config.yaml
n_kv_head: 18
attn_scale: 0.177
parallel_block: false
optimizer: "muon"
lr_head: 0.00601
batch_tokens: 131072
MLP neurons of a small language model. Each row is named by its layer, matrix (up: input weights) and neuron, and shows model dimensions 48-303. Each number is 500 + 40 x the weight over its row's rms, rounded and kept within 0 to 999. Numbers have three digits each.
After each neuron's rows, "fires in" lists the words (lower case) most often at its 100 highest values on Wikipedia text that the model never trained on. A number after a token or word is its count.

L7.up528:498495494465625481526508448480492504465489510554458402516467433506424496557541477462526499509518467481466519506484546474448525531498472514493502461475453498461541489559514558521470593415479521556530456514487523484490544521459517548526451498525640521510487531476490543532509556518526465503483474568432513522528624505516462402448527555520562530555508463457469582481524425536461562492539474495500418445497468517447430489544542415520469457541482489543520496494429482452478553572487500524547560523498485507545488599586534552497486573482486486434447527492524507469500505524449539462464544499488515497553502463425558463535545456500516436499521508474498434542523523485506552520560446502488562424495514470406439470483473451487526538575466513464473570540504506531439477533469522
fires in: "was" 32, "so" 9, "only" 6, "being" 5, "then" 4

L5.up436:473479531518472519458457473515536515503510450472430489384492519443522468434529439493569549487550523495417417515491490494510501481514470466546507496534505481541524405562521460532432494473560476533461479444466516544498473467544475465473494455513435597447576568429539476493559457460541473491510429511481487402471468519565404577475503506559453553488541543527481550501463479529489542485515478488473532472532468509529496559456481545413476514494482519480581494494523563457480461508456551503519513528473551518495473458515479538435445426458485534577473478494497466455512511512509528496448576502441469516487494517479529559473457472509488551482476514484555522568538495514450459489488550465488542489483545551501581509550546485538485459546492500388485583440452534494512544533480521
fires in: "would" 46, "will" 18, "to" 13

L5.up1408:588589503484477462461507436527514482433527491542451443566488527490524393462488508489492523571491459377533504536486442514497501553490513510619538494520501529473489506517532594529489500560448482496457505474419515548478412533452509500491565476538493529549450497539500544525513556455509483447468538549502463491556489500491469494497523498511535457517520470557496487475445484547453518548522511502433507468501505503450430424470477463544574483467543510444477559533553529490485585499503493472514478515450469480469458470523488518477560475511503561512420488525528506507534526433468477452450641456546541494490501521542407485484507496530492506473500469568506524474524506518521505498472492487489457518529475542446528465493524485474522473564548482504511542414504532497464526441552522
fires in: "a" 46, "first" 5, "aze" 4, "aeneas" 4

L5.up1791:451512490506532465497513425531434517521548507543467552504557493474478532575502545501476533515401521499469449570527528470492452494466541492454505533579533499453486502535419472526537492507605516474511541487514492501501523421468479515528489576511517548483535495530426527473554560501538450512541486515458555512473543471559539543518528549459498528528522538517554524555503547540492504508526486516563501521492469437583454432436530437561531542485496569475428466480499551526586582630554498541370534511511626508510508492560512517502515550502515503470581540495486564439493484494476522533518389458506502435552509455568536491501522449468574473557456536518422434473479489504427526467491516492502566452476479488451491515431460473548503441480475459560499539478496517494524524528444483
fires in: "of" 52

L5.up303:461532468531542475536559509459512577520525461525508501510461493459546400510511469477458511463537531495488568509566473490469489489477538507428496389460564477551489577499437485487422494556476490539538524415529517500438476424489517499418463458502431533505438572534499503480505433458545479510508512524524502561489518435510527523472452514396499529465494487558520433457551462566450482499465578451524441431449528487461507510516479524501542489563511507455489516447493486501450537485421471495466509518487539524483534480564507497586521480504480467511513515573511480524526528551570449472492487515483409446449525489587535506458489493554482466456511475490638504449490493516519448546548455433493504454441415430519524503529547496525463586495465478571469502552539526482540490490475448
fires in: "the" 30, "its" 28, "their" 14, "s" 12, "his" 7

L5.up257:522475453495519484551529536547475469475540506487459561443484423461520499565477448589589504523480536495469524530473530506474545512582543518480431507477456511525517526527499484461465562511472496456537440547534491524518568576500487436517564463501448526472453457504445432464481568511515524506494484493524424436564545491450507557414475536529519497508469484502478417454471437544529415488530455517548493504410480487477440502436510496579479518578527516457535545455489474519507527515532523483536496476532489477521529497477518548439578528546517594529463467469493526448490494489426420521463525515527548521472522518491513485528424557480470473506552535490530503488550541541489543485566561469548509440530542508493424560496452552453568504513593503423523504537485500495542523447438462
fires in: "we" 26, "i" 26, "you" 10, "they" 7

L5.up1218:502503548556513485518482529572440487514453471521481519482449432532531490450448559484527542471508517494476487407507551543550490432502493508430524505465480445538447460463536438464468567526468520412463524457483502508503492581609511543461471473544530523534499548514452503539538516533445477532418521480538551432515507537479525534486534435441468550446434507458536427448445473514539443511439489477485444501467442527476471456488464496556526566505441508501494542431455506514489475505536425514494506478463531537481434505533448580563530459541512435423488492549474523591485485552560517502488533571493478541458587477491527559518493460547573543562501486552494514484487419450449491495499486507513509530543535517491526534416524434571516530476387499484528423433533437505533506525474463
fires in: "new" 25, "of" 22, "united" 13, "the" 5

L7.up221:576505508548526492463389540516499502493512412472481468476544606518510383507469504457529525473523471495504528548461497484530464470500515492424413537485548478470577523548427533459498540471525540556514478568482482530511562466509527460525502499561565567453545492514520500521485504514511530517558506497475535460474475480493412533431479459495474501547476483437547492543505531499584471460610513476528428516484548511480464464493493476526501531519542519515478550508525522467503511511517494506384546524511555516486460478477601483497470521468445463411510574523517513445473468543480480443528476496550446505496487417528526499473517529471436506475514430540491552517519514531463496557452479481428560533510509457450555460545492531452497477463520591424543517530504537422503494496512501
fires in: "took" 16, "in" 15, "made" 11, "short" 5, "taking" 5, "take" 4

L5.up2153:489530505502511520542479504559485399484538472462477420502513493504471510467528422483392495490462461452555452484504452505513511514475505531482440438478451470531466433497481476477525488504544552572562493496499515600506574488413578500552468453531503507531579534507501502512530564423444469546495539535426512464465525516457486475605461460475491487548509539589468535549499496419449552578547532516479478574463562462491496518549463477537432504541527583527506463489508486489514548477546528467484460535525521403492513495493469498570551508456505518538466486523484500474559520466476521493419491498534462467477444429496536543497513463496529478493528529555527536587452534455453533468453513498549543477499556492525529531478525477524465425530477504449548528469477535479490514489548582
fires in: "as" 18, "have" 14, "to" 8, "had" 6, "received" 5, "receive" 4

L5.up149:538503503452481538502511499485426556497516500462479477482464504495480472480493532527535515550419430468482479498429525558471463492531429496524418444461525457417497478465547511513526514504489565519505474480563477507519482556520480534515565490555521434466536489543530510491520535454505455524495480493515513487489506516575459543475488491506435483427500506492528501500419462481433528497530441569505558482541471570462577446471514558518500466505514532532479488469542529566559577477554543540560515489537522501440473564549506543506492534485454416431522518644488464560501515445543528494518468498437506476516529499460558501501518405556549559549525483569522458462441491523429478440548496471463510503453470478453471488471547474517506538501540469465491520500490500501502463471503528
fires in: "his" 33, "her" 19, "its" 11

L7.up1065:496497486475514445501480459533452482412504484554447487560498488482489588453524587497502507505481466526463461480470491514469463533494467530517540451425440516477500522471517546536507465525481474526555551546498493482534541534537501514435477505454472488474430495447536484510514428490479542530429499440493537461410458545513510495535505490487423476475532543467518539524442565467433537543459588564377460480582474516490523458474464424521494523475535544557526414476508511490529454504485565444515546501510500509453517587521568447495533636442454434557540544427542573526445512593426517501426519526542483533556472467467463429514471491468553550535614512456383490497496495510614492523467431566497499511517535445505479456482454489512570471559526483512490482477452540534430456488527466
fires in: "a" 40, "an" 10, "first" 9

L7.up1200:441459476568477507447487497496514515490524517532482522498510529524485497513537469488501503464477445488472501560518523555508500486514495504495462406539425571453484485528479499422503447529479480559528489440538499476393529508466513561494484479482450485623505514545595463530471550576486553536507523498525455581549511474519574473541381424531503569464532458471429528531400520527568481464439477472477470485488505550544577529477510437489534480540535424544497505442506513531448538413533589518469497494530519488459472504462513524576485493532527496569511576603502504531477587463569537465447504603525452511490511510490516539595550548535520562541429453495545484453515489519557439510512558457480478529448441499526504531463490529492423521514492481508516494518456527474473535477524468
fires in: "the" 38, "in" 10, "it" 5, "my" 4, "to" 4

L7.up4:514476398423469554509477505483400511493484551441500519564493453444495453488483526516498501525493518500452558466419526474530492553462479462484467511533502440493469497501488486443420533496447518563488542551552597500522534499455438514447510494501480536465457523518469423561523524498561403440556472496486470516564490457573551503552425458545558513501503468499543553475432514506497583473513475469504517529535479482568519506516564553478513526504535474511487533484498483426536533491540463527483517502518570539497519508543521480444492498520465499493485415483478465477491475547543515445468496463540439525518539562492468484545510527512503462498473457531522476486488493444502490493473490499517503536519513499513573425447504506491517511525466543461519481425478573440518480510489583
fires in: "took" 22, "place" 8, "taken" 7, "take" 6, "takes" 5, "over" 5

L5.up1118:543472447486490446480525509521556531429484481522532522418519499522557499526563507508438550504485415544511503458499500433513441475448504457482464481394379513531561510462534521490489535492474543541496458432521506474480498584505447439507435452509524540481501499479471551554499475455502503514493526465535454495539530486522548456499537560516548517400530517426518558486522467423436501467538502572441473549504527490483530470498485423435407587545526452512467510586483490490431548566519530456566532498548488455503537505450580474532489478551484528436530554546506446466490492505454498503460432464494454509542484466589462538500516482479529553488490498512517543518587436550549559500535452475484452560527519536472528486530521481487461507585554544578467542472521486460541496467432504
fires in: "in" 39, "on" 12, "1" 4

L5.up491:434497542423528445534453539478566492510468450486433445505521464522463564461478468479509431429502451469537377538384451466466531491519570498575495445507505486473552506500555513578511546541471504482484470473509514494590565529471501450492494534448504463522601543490490498494546544455520451553495508486575531499483480487470574495464435472563451521523501456563474440427590515466491408578600511491530500463500531487459481482432499544507502558519531471497516533448523475547467489583518464514515497486505446478503460452483562425427480502500468500499420491481436442537512443447473515436489520555482540571488539537491517500538514543557542474437463429509540491491438492490504477513510533470431491517490502442519539491429448442501512551553448457506614501546479512561538543453425497
fires in: "by" 43, "to" 26, "in" 11

L5.up652:487502544518493462509543527553497447460511501436483458472398469525501552486532586527531515458491482546526498510483564486502517526509477553580529463509481523521499548476429468474501476515525586533463471444495479451502489487503509501444556521559492499547555461497447500491462479450485457493515453472470537421528579519574455491505516504518466536420524444535486540490497501465496538497556440500484565561489407538529483506474543572602454526478585533499528471497484445519498525475504576496547477521517485441502445530598478470503558432463558434502555415516458535504491510519526532419479548501489458425518547493510493485459483472474538562459525521536480449493552498482451580463476558495543532548453476553482524444446486496526454492442516500474498498567494472541466550511530553
fires in: "more" 15, "most" 14, "very" 7, "so" 5, "as" 5, "too" 5

L7.up1098:570519466549535446527469508514463471574473527537523476523495509494472497529442499433481504526466492444484458533563471520458498505535529489529510475506460494541505426495471483511477481471468525486541527545504568454445482513465515594512505446497485557536508466585442517426497511524510511489505383568471489510501530509513561519558477509523521454419553544487378564533536432455508485530520492460452518573556518486509457446516522511509489475415535515502600485495479515456548616496448547467472565529565529496535477558445474514476553506434516511501429442546494494546476497465516469513504448436512395528508492527566413500446486514552532511543532532487541451545478523544565567541475580483490483475472462462526518548493484518540491520480491502559489541516525542466536524504478512
fires in: "such" 40, "known" 13, "rather" 7, "so" 7, "most" 4

L7.up1666:559577495415524508539474488507494565513540527521481494460462462479407520460492503486494506550591518521523476490483432524423483541521539507464502522515484442506487525469497481489586499460537518486517506537489566536503578503510511533472531432455511496502451487469516578519525516522519582490464501508528547524473475409493487563494509466569576487511467534513596508520518440502533485491449488489463432562544385550539443443432478502537544509471546494508475501531483438433470454517541465536523430501445495527597448509506540499490472504522537528467507562481452468481569544564505490478483437502487506410508570587488447501399564483589580476499530482581518538492485448505473513489557500565481549548472490537548494448472507471515496512478481468510487496522480488542521500529538544
fires in: "been" 25, "be" 14, "successfully" 5, "best" 4, "widely" 4

L7.up1444:491497456494413523471487611447523448446502538497469485519424504536502492463589486436447493487426522452480478574533590530533486554488506427509499489471510511456547484544509467552503452501492498583513560431415432564527496465544479520468530531467505462534517475543503508474398524526506512465515527551480470514526506542502527542571493373464535423430567461520482471535469545513471493534548509476463517434491410472462538443479531448504528533517452477473537539525454506588497557586473452528493473451469510490556569467499516483532516466456428524506543496445461518400423479509505543444526458532497524444465515497482464565479431442452445504511571543529466439467522488545496443568511509518440528464495486575479539481460518479541473468557516499472540452531485659505460422485502442
fires in: "a" 75, "no" 4

L7.up1391:542511542580518539520507564536562498444552566507486490533508510499475549558552507516523532531546507522460529504490554514534531545476549483444574526506498530455498568444547535490522524490498490578465482560502496533502444526581490453486469445519484499433507453500473524527493560447574437547460516503466523477493545452450468538464520490509520483551542482484534513479461531466542481485572498475478564464507532477512449488538491383431456505532473425513498511468499540491479571495465518471557426492518491494505490505547497545533474569560422463507488510456479427470496484477527556509462509527534579530494480535440494499498529461489451459497513516455459438439537525544469466553474479474596492445444527546526517577495496526484502486533485472491490639524576519516466450541449501
fires in: "i" 24, "they" 17, "we" 13, "he" 8

L7.up1476:514531457435474504515410467531531545512462509534484495448471478481555507534473526508497526538549453455479460509471520467489463551522590475515507496509501514480572478522539436490444495507492499531616517486434507458509454547504477521504537478456565470511489472474457540482464548499544552491452517565508523502461577524546558571576530557524565452489513447464564505511508514488549533497533479518473443478515501480510499513544528474402384488503504483485575486463451526531477508496568506471515495454439545488511546486455549512463578435473465496563497524537482516604465506522561490520441453458540588501520496552539487468508448501527571464422455449601488489501462477520546382509487510499500540565466483467455510394582586549539514520487500567473453558490477577489442495526509460
fires in: "1" 21, "2" 15, "3" 6, "years" 6, "5" 5

L7.up120:512515485547455482502393550517483489466473492484491535449534453520521480571447536408510496514551524468481530492525514467504515568532503518549416464555510404531476538498563466495516517541578471429477511478529534513532472433557444452504468450490475472527520484516440480497583532500437508488516515491513534520479469515480517514476462455469535505505526395459492469509481489425478503521470528515508498547506561484539480589515559522491501496460514443495536457536550513504486497515468522517548475502544518501500487544507626515481503468518472551494482549446487525503482489493538542607497499453582556487476469490474496579559551538584489615498517462511488454499538478534505450480579449519515507456466504459459522480497538500637556468484443541475526537480517584414529456522501478
fires in: "1" 29, "2" 27

L5.up616:509429500544537463515518498527449451493526471550472516537451507535539462475476443407473475498489523527504457526430540551527504463453492576501519534457476490487473491543540497458537478506475456427512589384466446457543488435471482544525466417559518464528505489561476581493511483454482548511531409497488472538504480451531456474482470482512559516549552444487437511476442524609476559511469484519489477612546538484494441532502519555536476535486405552484566441486535568476437537498487490569506409500401494475517427450518517517472493466518509497496585535474472503491528491542528473469571463445502478544423491524500562445480531539438468466480478509484530473591541479504533530526534563521482476590459524556475483496478475556512396515542518485548471539471522510487454476483454584
fires in: "not" 16, "t" 14, "never" 10, "to" 10

L7.up1760:506489495534538445423595500533454466490493453488513500515520542551588511509538502470480506550452544506453558485546488538500413520535573439566533547502451492468474479521527633480525498564525518424448483487474567534542473455489482509516548542575472471518577497513434495517485504528501469551501428506492518506485531500521484483508492477458529434496501514439467473492492542507553507572527407498504529397504545489534512546467518563448464505519459541438536483527621494492579446429531532450467549529498569511525490483528531483401489441542480462487553444474511514521462423488435459528535522500561520512449532532462429530475467537465546586467491569506552540584479488543500434507537565514552501477477464573498498451496541501464510504498561506504443499485493555537473494493507421
fires in: "first" 21, "a" 19, "at" 6, "anniversary" 4

L7.up483:490534460512548553504465462585548464512552520522404512488509484490457529541481492477465513516494517494492512589499475472489489449463562531469459577606508530471537403562566454485466541562496449462518436483532491572453499413466457527527481460487442456488476466486527477524558411512585543482509546576492494458568463477475538545417510507479537406531497542500534520516538516506509567542483484457460477509517447588443507507544484504543511577509488503508502544496457496568550464518464461440536544475443518476498536549480486522522577518524456484515479519475512442470553507447473466506517474490462565531495519435532455457457424568473483485494505446545461581498499461433426508546442550482493531510504479445587583609524436435559513512550447519494472430476465444475576473515553480
fires in: "can" 55, "to" 18, "could" 8

L5.up1120:519480474468443449539485521478472443517441543480498516516515453524493475443484494518516542563513492516541459449499493502418550511532509493518469566535502506554489518449435521545457525489532525493457562437591456479572486520488499479484461511542457503535528498490475506489461507551502446527558461461515491528510497459496455461539519538469478423459494476500520513492505492556523456529495496456502523417485526491568412471481515562496485448517506572532438502547484533465469482554497544535476502525529498611538495540563501548532455406575540452497582476512455526495501465519512503497540492539508534511581459481519506490498548443482476563510429542522525519474507504554509485465475499537360510452478446499526460435593566518513455505550495407553501532518423514526474490511466503
fires in: "a" 34, "out" 8, "of" 5, "per" 4, "win" 4

L5.up1517:529498509562440466497452567468498555468517545571455574498460501476437445497464516504505459517550567511541481475582460493421557498529472519499472439501490563522401538482530569477527515402506498460564456500472504487541421491507497509510471442474551498491573534483483504479576486498547527484549437486546489486454530482492524567507459510446434578559565513450477463448406514556491561484440473443520547517511523454504466402483431466387484520412454479446514464556547514443408503540512518425485523521451500487496476471494501516540481521443509522524457525529540502514499503488493502462471522448478554528462512467413510521515570547479543459500538466569506503485525524489545499477488552574462488489566596519515531462492453548521519527458529503508454423431492481552507412482467420
fires in: "before" 24, "from" 14, "at" 6, "until" 5, "of" 5, "during" 5

L5.up1626:475468520502558511487497484502495519522506465532542511519421534495420557467493580492478516517546529524524462507492433497471490477455512475459510444511507492546542561484538501483478466441483503493535438463498534533485449473548460488484448516403483459459427520567491519505532472462485491544503470455487443455534557509486524508508522437581486466440491508430553491588501466625480459531461457519508503463542471535500555554508520575463476490494470509482529545485463573487441494475497508410484504458505540531513438512518565598533443505490449563525533562494487502479577539559474478502473515531494509445495435464432484473488566551500519448512438499464488576467482525515448515492526521532466540497434482618558501581545452595517517527477557470518491543475532440409466533444457489
fires in: "to" 39, "can" 39, "t" 8, "cannot" 6, "not" 4

L7.up156:499539477491534517482462444509512428538458583485555527467573507595467485473473555406524572525565534473500486473508542464506504490476491500474510478498474473520474449429530537517435605416473509525540501507454476546518537498484439496440415473491463460494485532558502499437462516521536555500545492457485507534495530428544506488450490506528462454502573563460570498511514521574467427466496547481519520437584455514420483547569516497529439423456466463558406493498536593556512464490511449479475485504549497436475539479411510463535502481425515494439538542568453542469522520509478472535517454404542490456437469515463475598533491470479544545514527501504476463494477473451502554532558540581520464487475508485508568470511569529502515550502505492459543503506498500447528438571485514
fires in: "in" 82

L7.up1726:504492500495511525549530442541499529502494474517450491491428512452494544485543538465568506524504419539389490465502511436498442448494447410425427518519449483500543469494536488476455530481533489580523514480469470460530476524503463539555451515478472483514473543450506555541565456406544544567496538510496486543491523521496502497482465475476492570423523572477496512404511486467454534500512482494493445467442462544506453466501475450555528457564489494542553511525508503478473506600433469516522530447501529483551511525411538445483503517479466547537551466556458480502550455496527444516474587513480445473515508478460486466519510479532533512531600444503541437563462466503509544552500533522480551465423499504479531486515496522537483495568503466520504506465473490463444486474538477
fires in: "was" 24, "had" 23, "has" 23, "have" 20, "having" 5

L7.up1464:496521483571465445462397515593522446461537494473449492528497474541463483487552599393592527477589475511422455493458498539433457552498484515554506466462449466534496500515576564464435557524447443510476493453532500553466546542427473498405513512495511478509595473517527536498507490468464482487567429523499521490439483482397463494528473585470516477485423505472508541569401461472478514508479419442504506519468477541500556515591489480562519500499479565422508497483544582490467532501462505468457504494562533453605503500515537479511495504489431516454555563527451476484492552515516502473493519454534472520546556533483530547469469544499496540522531431517458432523506475504434484474552581510470536478548502496497542549483539500498505520489494478448507507508507455431538506535533547
fires in: "to" 71, "from" 16

L7.up798:497583456465425541523466496527536467448495526530466552524448406499461565556499550562542534553494470494523523490529534583488438512494574557506554567475476509482514483442539453432473500450469447507490477588496431537599514527506476546534527496464533532553500509524505535515589518471501579570478430553470515422460571558497498531504473518560498542504451523462570484584487490505495527482509413520482511421463520447486497415530521546586469493465499576520531597483447427489442510510491449474526533492474497542481539526494448503513555535575476494519464527532502474477522481490586530464498478546461466420526519465504479477598525480500496542482499528477550487544509467496499460561471440447519548483530526500536450462502471523446434482465534556515475573487501504467409538520473500
fires in: "and" 41, "they" 6, "students" 5

L5.up2259:497413496489513533458470467470434494533453512464538548425500562510515486515504466483550498434498497532442481458480502535511437512546538464505524506468516516503538519515469481631525513431543523532511474498474486409491470559471497550396452481457573567519546444457418472513495569548524569497517533575494480469458478427477489575516523533477434467495439488530474467463469444499480551502486538515516491535500508456517553483468464479451455542506513437462469529473532428446497593457507435521485615408523513474497485598550577479440462534531436478518491487525517558523512432487521500502540454550466600571542558629529534576515524498565493455500550528513524489482476547533433476473451505472494493494479502534529540533515478504538566579567500516460512528487529508452488545591554585
fires in: "more" 42, "much" 15, "less" 6, "bring" 6, "little" 5

L5.up297:465469525495519523532496500472454452540389428495483508460506540526455549471510467394510550466462534474504423498540506525445483498521504516504470525514461523465541512502488522494478581492487409503514524434425469512537486580487564559469465529498471511448557478510495550530472515481572489503504471488523441459556493464414542529468539587493474462508494537448514487445505535489483440545483496501468534534459439553460453506512408458476579460462471516504472526549483483535410603497512488521473498435416577473484474521511488496524484525503511457522506501497483552482501545426455474389514480464487561628526423501497495553492495530530571511460542452491400487498419519551499447482477533481479499548534510384563525512470470516517510503432461458498541492486533501490499478529472428
fires in: "of" 91, "to" 4

L5.up1449:488492475427507484515462456460513439535441487491537491481495487478467506458579469554572509560576531580515497527502463462511470449483527517469521484543543452485531497570478508441562470567518533494516519492515473454523485492482483492467509551504524463481466586495516516498502504515464575503537534516538485449490487515458485501560465434531511471497516482444464573537420500566551471509511492496490460452528545465494467400491468477496506459518506525498541622554477437440513432550552479575527512538538452430507440465461579532455517493569511545442455556556587477483520485532519600519457540493564524498536454496537483535543468537509559421432463472562435478494518469515432458526521558472543497507511501472502493443443507424531587463421490569419495478550457522464461487541521471
fires in: "and" 27, "or" 7, "ibn" 6, "grinnell" 4, "chesapeake" 4, "his" 4

L5.up410:509449445460473537472540500474550474467484475540442540583547490506499476424524493466479585476543589520455462545467488548556492463500533484510477541496509535446518523469498475515459491529525436498451535451506551500512484536471451558496438555513515476401435434421497501515497467500457479503550497521545349462511561468451512565461536528476492561479493469538532440442585505497538484450506524534476507504663453496481451473480458504488544484557501529490538476498434550477473447440482598436456525523531477514535446528455531513531463466467453456521519489478569489477543544497524462461525553407511480467500481588516497393465561483492514548543561524496485461441565484533458447445547546482495450479481496499481472524501519488588531477452515501523537553510502495513525468488514607
fires in: "of" 83, "the" 10

L7.up2090:473493493535508521412485557450503467442473389477437553492465475539571511540547451503544484585529491545489557487506465532481493530477383527495483455502552559550503491463455467480506518490519531522588484508498505482512462500452526550452513497500537498520482554490436485564553534444476513497522500538469520503475518505509391523476482435487470470466496500511497491505604553452527419548507465485438553457509526516494546459494498473497595485477472586468513453533519509542503541490463520473497547498424462522485523485515517502474446483490490470487470475518474528493486488511527518429502567496530507504521459555550493414498397547520486456524493413531519516527492532463451544449566398536503433494441522547461476543462481472493536518519573468463489423492506534382519514493486505
fires in: "as" 42, "the" 12, "its" 6, "his" 5

L5.up2018:528475461494511466427514526537461487438490532492490507524453530479478475507548486509532536539599478508436483506587498495512463507516510547455491537515449472495513501504508506467512525466542561541486472511522524536509435483449503517508512526529511472460495443508517570459536453530494501521551516555496486510435450499499489506429474507494518551480526466500481516471480498475571517488521531498500557419540459486504479510546428597467463526454538451516463508524487498496474396491476478519547506447495525457598487475478512481431498411493456492451472509513548553534552473518536573556505590474419426485568502541524464507542531501492508539506496522521407464542434425482593475496499514518493510549508449438515474492481442492515530428578547520472543509448513547541503506531495439
fires in: "the" 18, "this" 12, "a" 12, "more" 6, "single" 4

L7.up1151:489542447449525468463496497508454510474478511523475495489453426545456553517466545478498457427474474563443452494443524536531465496551485487522501493478539497440539532449538554450464499475497557490542520546511474503555552531481557520561519528436495496559526488507426438466489516431532503459503588479527490513541556474524439492553546601584508509556501457530517479507477484502545486620417551606493600469538519444515501445495479562489517547450464496536478451522463549580530462600501510426486483439514493508557498495542506418458487495487498484565472542495471521472534498504467447429449541550511526523494516482530492513499566486477475452490547489519482533457541487527553508500515496512599578438505517525534568467500540508510510477496489498457476507516395505506510487441507529
fires in: "as" 48, "the" 14, "a" 8, "by" 4, "is" 4

L5.up1856:575468548507576465466486502550540422482466529467466541486513519531489534592551490431489503465480467533461485488508534544520514536500432559496502463459587591473472564477488512528497536503502508522493526556486532520545575476527519469466560494489520481543503525436501515535546492499518413534477561504497510487556517507559515518432518499525451567488483426495530504508485502521601590508497434562520493513580526543476609528530511497412419462498438506453478488514494466501486523492498497542449506436469519450460464481504580526480560468471478479571552545545541515535426497513512450480520516570529541578509482467466508530448504514511483489453496543433488427427478446499539476470530561489436504474537467485488528472490484493529496471518470421536513502416440490524460480499568467
fires in: "in" 13, "for" 13, "on" 7, "by" 6, "as" 6, "from" 5

L5.up1675:486476574514511502446419488436486529510525565423581486491477486538471520508555554531527465437512494478500439479570565591409512457518465571436511423455509524551498466511425523517514513420512556488498440457483504479497528478443481505463521562499504493457455480478509551470529497490538462511521525486490514522475482490482497563604453512500495441431469491525448521522455551532466438527557553547581478547506461574527454467429501492569456451469529507594417491530481494489496531534520454523463469478528526494479450533475486506518520513554467437519494480466543517466519543534547512498478514458453477589496472525477497461559532486510419478529492413521509498471441572475512467512483457517433489493490494446466516499542547522432589431490420448536474510524492508435462478468497462
fires in: "in" 37, "s" 20, "this" 7

L7.up938:505543447413467588509458470464484562492493514489440521556436501528448471492462470569471514447429452460419472524530458496558438548472493450477526506492492438539495483495518493481434449500539491523486565537467481487540518531452450444499448490557538525524485511502493583557476529452453611538502514543464519488507541567562545466421557500425512524516567520500498507511407508504509485526512505517461502484506516521544467522406476505560539519504544513546512503450531477446501526536511456500440519498549451486574526489532534498532419518592462525512464520523465567494515530536451516549467500538518545538532512466564493510468608477504519560509473488522487562490507556528491560523519526417488415526507445520459531532513491517454511525499485486510481475489512423476625574547518458
fires in: "more" 21, "of" 11, "women" 10, "s" 9, "american" 4, "less" 4

L7.up535:587416507460468505523521463480473506478532486513459604482502489552512500515463485460452562527492581485494470557496452546521469463554545505504515469484536466518632519518484561605437511569517551516471506523439497537447490466521506487549461483451527450481426456510488473492490549435430491552554500532498506466466483509547460500555523470480508508508483562488504531523507492518560500534472431444517465569578487550479503466560569496462523603499528539542508501518503477495535505456462502522474499455415540500555469499455494516520449474513494545561499486474540480584469557473522511484522492524465467478507547543510536493545438488507505551502462463598514548504447429535508524502565508466486503406436456501506510542488559419530451503417525580463505556498441575449543489509505516
fires in: "4" 39, "water" 11, "5" 4

L5.up536:523503522435549604490532513503484485515492454499506498514496511513496559498489477590538464494478455519467525528476539541558507520494471447486455504460516419514489480455405562427492500513530527536495506561590481458523492502463511511556518614415431469537482525496565476557445524505505553520492528513466488480546520402455502447558542479491533500507472458473523501455465557472542559481484488483506432517562521506438537503505470550532538505513494569516491460580471511506529509511478467520541511492521474463493423533482458504508415512508459485443519491503516483478474494470553473422517446492489479549565489538538501458562475420502426462435477543485578570443526515543482521435540508489494529528466526512532537524541549505488525537497449461479542497526516484454517489501563548
fires in: "his" 39, "its" 22, "her" 14, "film" 5, "him" 5, "their" 4

L5.up1674:500471482535538420505484561524511613477506486495588551550459515556471592534488534501514522482533497459475497428541522463446488473491429381511430510533454431484450532523554601484532466528490457545431446458512498466558512539532421504502533450539511487462530450502486541452461518480585509535521497473476493523513497449446521493501518467451581545528504494477549514526529544507506465486442487498436484507501463522558514546373555471535508456531523532449506523539447506533492475475447439481427531479556462594444518494481535496487486520527520520489532482463610496564514527505493462400454506465578519497562521523511500537553494513510518542484531483486557504471458514517554489463489502475516549444446494507438529512507446562518493575471412543480497485554479479530446455480498443
fires in: "of" 42, "runs" 4, "5" 4